{"d_model": 384, "head_dim": 32, "norm": "layernorm", "attn_scale": 0.202, "bias": "all", "init": "normal", "init_std_down": 0.00482, "lr": 0.00138, "lr_mult_qkv": 0.7, "grad_clip": 1.0, "schedule": "wsd", "decay_shape": "pow", "seq_len": 1024, "doc_mask": false, "steps": 9537}
MLP neurons of a small language model. Each row is named by its layer, matrix (up: input weights; down: output weights) and neuron, and shows model dimensions 240-303. Each number is 50 + 12 x the weight over its row's rms, rounded and kept within 0 to 99.
Before each neuron's rows, "fires on" lists the tokens most often at its 100 highest values on Wikipedia text that the model never trained on; "raises" lists the tokens whose logits its output raises most directly, leaving later layers aside.

fires on: "and ", "'"
raises: "==", "===", ")==", "to ", "===="
L3.up1092:65 66 57 42 39 32 31 51 47 36 46 24 31 62 69 69 45 48 76 38 60 56 48 50 33 51 40 27 39 41 47 44 48 26 45 75 70 62 57 60 54 51 54 58 36 51 55 47 41 61 61 52 39 67 73 63 55 58 45 64 30 30 34 72
L3.down1092:11 38 44 56 29 35 48 38 66 79 47 41 52 65 43 90 53 44 59 40 35 32 76 67 68 53 59 59 56 50 41 57 75 50 71 55 50 55 30 61 50 60 32 60 30 42 59 51 48 55 55 65 56 33 43 47 39 24 36 45 64 72 39 35

fires on: "200", "201", "199", "198", "195"
raises: "; ", "| ", ", ", ": ", "("
L9.up1484:76 42 44 59 40 49 63 53 57 56 50 17 48 42 51 51 55 48 41 53 43 59 41 70 46 66 44 41 61 40 39 42 43 35 29 74 56 61 34 58 51 83 52 57 42 67 62 57 50 61 58 35 29 29 59 59 49 69 62 54 26 50 38 44
L9.down1484:44 47 53 62 29 38 47 30 59 71 35 61 48 51 48 60 60 52 63 45 58 68 38 39 39 53 52 37 75 63 56 59 50 66 63 60 29 39 47 34 22 50 47 48 69 55 52 45 54 36 36 67 57 63 44 34 47 66 62 69 74 63 37 59

fires on: "201", "199", "196", "200", "197", "193"
raises: "0", "5", "6", "2", "1"
L9.up868:69 84 51 34 49 63 27 49 43 68 61 39 47 55 32 54 49 47 55 61 57 78 59 64 83 49 47 37 37 46 51 38 41 38 60 71 74 46 42 50 40 78 57 35 49 38 44 70 51 49 59 63 48 56 54 41 68 57 49 51 53 57 61 48
L9.down868:80 72 38 57 47 47 73 50 33 75 58 63 21 50 49 39 49 44 56 67 65 43 44 44 49 62 43 45 37 54 58 48 68 52 55 44 51 20 28 39 55 61 56 42 45 49 48 46 47 54 41 57 62 56 33 55 41 42 69 19 40 41 61 49

fires on: "–", "202", "201", "-", "200"
raises: ". ", "; ", "| ", ".", ", "
L9.up912:62 74 59 37 48 60 54 54 43 48 36 47 56 62 50 55 64 66 30 44 45 37 53 65 42 55 26 56 54 49 69 42 53 55 75 43 28 46 50 31 46 62 37 37 43 71 55 36 71 78 29 36 40 54 46 44 53 37 54 31 57 62 65 47
L9.down912:57 63 50 28 35 46 35 41 53 35 40 44 40 56 40 51 58 47 31 64 55 61 40 42 47 47 52 52 62 54 48 65 63 51 57 49 82 60 41 35 45 43 58 60 56 27 62 35 49 55 51 43 45 49 49 43 44 32 63 59 64 62 48 73

fires on: "in ", "born ", ", ", "("
raises: "183", "188", "191", "180", "192"
L9.up20:55 44 59 29 55 47 54 47 55 60 65 48 43 54 46 51 75 47 42 41 31 38 56 37 67 46 69 45 51 41 29 58 40 58 61 32 28 51 21 46 52 40 34 50 34 56 32 59 48 77 59 45 32 58 51 54 51 47 54 41 41 13 33 46
L9.down20:42 48 40 44 47 48 31 47 67 64 46 60 52 38 49 35 37 51 56 41 29 31 37 65 57 46 56 45 49 40 24 49 46 59 61 50 34 45 35 50 41 54 66 34 38 34 47 25 75 33 22 40 33 48 49 34 48 39 53 55 32 67 40 32

fires on: ", ", "and ", "the "
raises: "and ", "or ", "& ", ", ", "etc"
L3.up1280:37 30 42 64 55 58 67 34 55 35 44 54 44 54 69 53 61 36 50 55 66 60 46 55 79 38 57 77 58 55 52 28 57 57 42 52 19 43 36 51 47 48 67 30 44 31 30 27 41 59 29 53 58 49 23 41 53 66 56 75 38 66 67 48
L3.down1280:39 29 51 42 46 64 74 46 53 28 55 45 61 54 61 37 48 35 46 26 62 57 26 60 56 56 52 72 35 44 58 43 56 50 36 69 39 27 47 46 22 55 50 34 61 60 56 33 52 55 15 34 58 61 56 71 56 53 48 53 45 50 48 46

fires on: ", ", "and ", "that "
raises: "on ", "together ", "by ", "along ", "over "
L9.up1198:57 70 61 47 44 30 66 40 47 85 46 47 52 49 45 68 58 58 31 39 49 44 36 45 68 50 65 42 33 29 35 26 50 67 75 47 46 63 26 44 50 43 52 58 32 54 45 64 50 49 41 46 49 70 52 53 32 50 58 48 51 57 67 56
L9.down1198:35 73 61 74 54 49 60 62 60 68 54 32 35 42 45 47 41 65 41 67 70 72 42 40 26 40 50 42 66 42 66 56 38 60 48 46 56 33 38 70 59 57 59 54 52 55 42 31 62 58 54 48 67 64 70 46 65 17 33 37 53 49 36 43

fires on: "was ", "===", "==", "-", "\n\n", "); "
raises: "season ", "season", "Year ", "Year", "year "
L9.up1397:24 57 61 45 64 43 52 59 31 64 73 42 66 56 20 49 75 50 62 48 53 29 36 56 58 57 50 59 32 46 57 46 52 54 47 56 46 51 54 40 46 27 51 45 48 40 51 49 47 53 32 21 42 35 33 45 41 38 30 53 65 28 20 61
L9.down1397:46 62 67 34 47 63 59 57 53 40 75 35 58 57 37 54 61 13 42 67 38 38 32 46 60 47 50 42 48 54 61 43 48 52 48 62 49 47 61 42 54 58 45 63 53 69 65 62 71 41 53 36 62 53 57 52 40 56 58 59 59 50 49 63

fires on: "\n\n"
raises: "== ", "==", "===", "=== ", "===="
L2.up760:51 46 50 55 38 53 42 33 44 52 67 47 47 66 79 42 59 53 50 53 24 63 63 38 35 71 44 53 40 44 52 53 71 64 26 54 52 55 34 58 38 57 46 62 56 65 55 35 46 52 32 64 66 48 48 62 52 57 67 45 69 43 43 65
L2.down760:41 39 51 45 41 41 63 63 47 49 68 60 41 65 60 56 39 33 26 51 46 52 47 48 51 32 51 51 45 57 60 53 61 72 59 58 61 64 51 58 32 38 58 45 48 57 37 37 24 68 42 57 48 44 37 36 36 56 34 57 55 47 44 29

fires on: ", ", "="
raises: "and ", "and", "such ", "etc", "least "
L3.up201:65 49 44 49 50 27 44 28 53 54 47 45 67 52 82 40 47 49 49 48 38 39 66 26 41 51 32 34 76 40 55 86 64 58 53 65 51 49 61 45 57 65 64 24 51 52 41 36 37 52 45 61 69 52 66 52 39 56 65 56 28 51 48 48
L3.down201:48 38 47 43 77 51 62 64 42 28 64 27 61 55 44 38 59 68 46 52 49 55 75 41 49 33 34 44 53 53 52 42 39 43 32 59 30 29 75 54 43 55 63 54 53 43 60 42 29 46 53 31 32 62 59 74 52 46 73 42 42 56 75 53

fires on: ".", ":", "– ", ". "
raises: "\"", "(", "— ", "“", "DN"
L9.up1345:63 64 65 50 66 49 63 52 56 41 50 53 54 62 35 41 44 36 42 45 37 23 36 61 54 54 44 59 49 25 56 54 50 50 70 20 27 65 67 49 56 40 76 44 55 39 40 27 67 42 55 63 39 66 52 30 64 56 37 43 55 43 72 57
L9.down1345:56 43 51 59 42 59 53 51 54 25 53 44 53 60 36 38 42 50 49 78 61 32 58 46 52 24 40 70 64 73 84 51 61 56 53 74 41 63 63 42 74 58 69 67 28 42 49 69 56 55 81 54 69 63 64 45 57 45 46 60 49 66 52 55

fires on: ".", "at ", "196", "197"
raises: "9", "8", "7", "2", "1"
L9.up367:62 51 60 60 60 49 54 53 47 47 52 60 62 69 56 43 64 39 54 33 42 52 48 55 53 53 36 71 37 55 56 76 46 52 53 54 67 50 67 46 32 55 49 61 49 37 53 57 59 48 53 38 50 56 58 49 46 47 46 37 48 47 57 61
L9.down367:54 64 51 53 44 43 55 57 42 49 28 72 39 56 45 66 45 50 23 60 53 51 58 36 54 43 41 37 62 47 50 60 44 70 57 63 29 47 64 36 42 40 66 45 44 24 68 59 50 66 75 48 49 57 56 42 62 55 63 39 45 36 43 40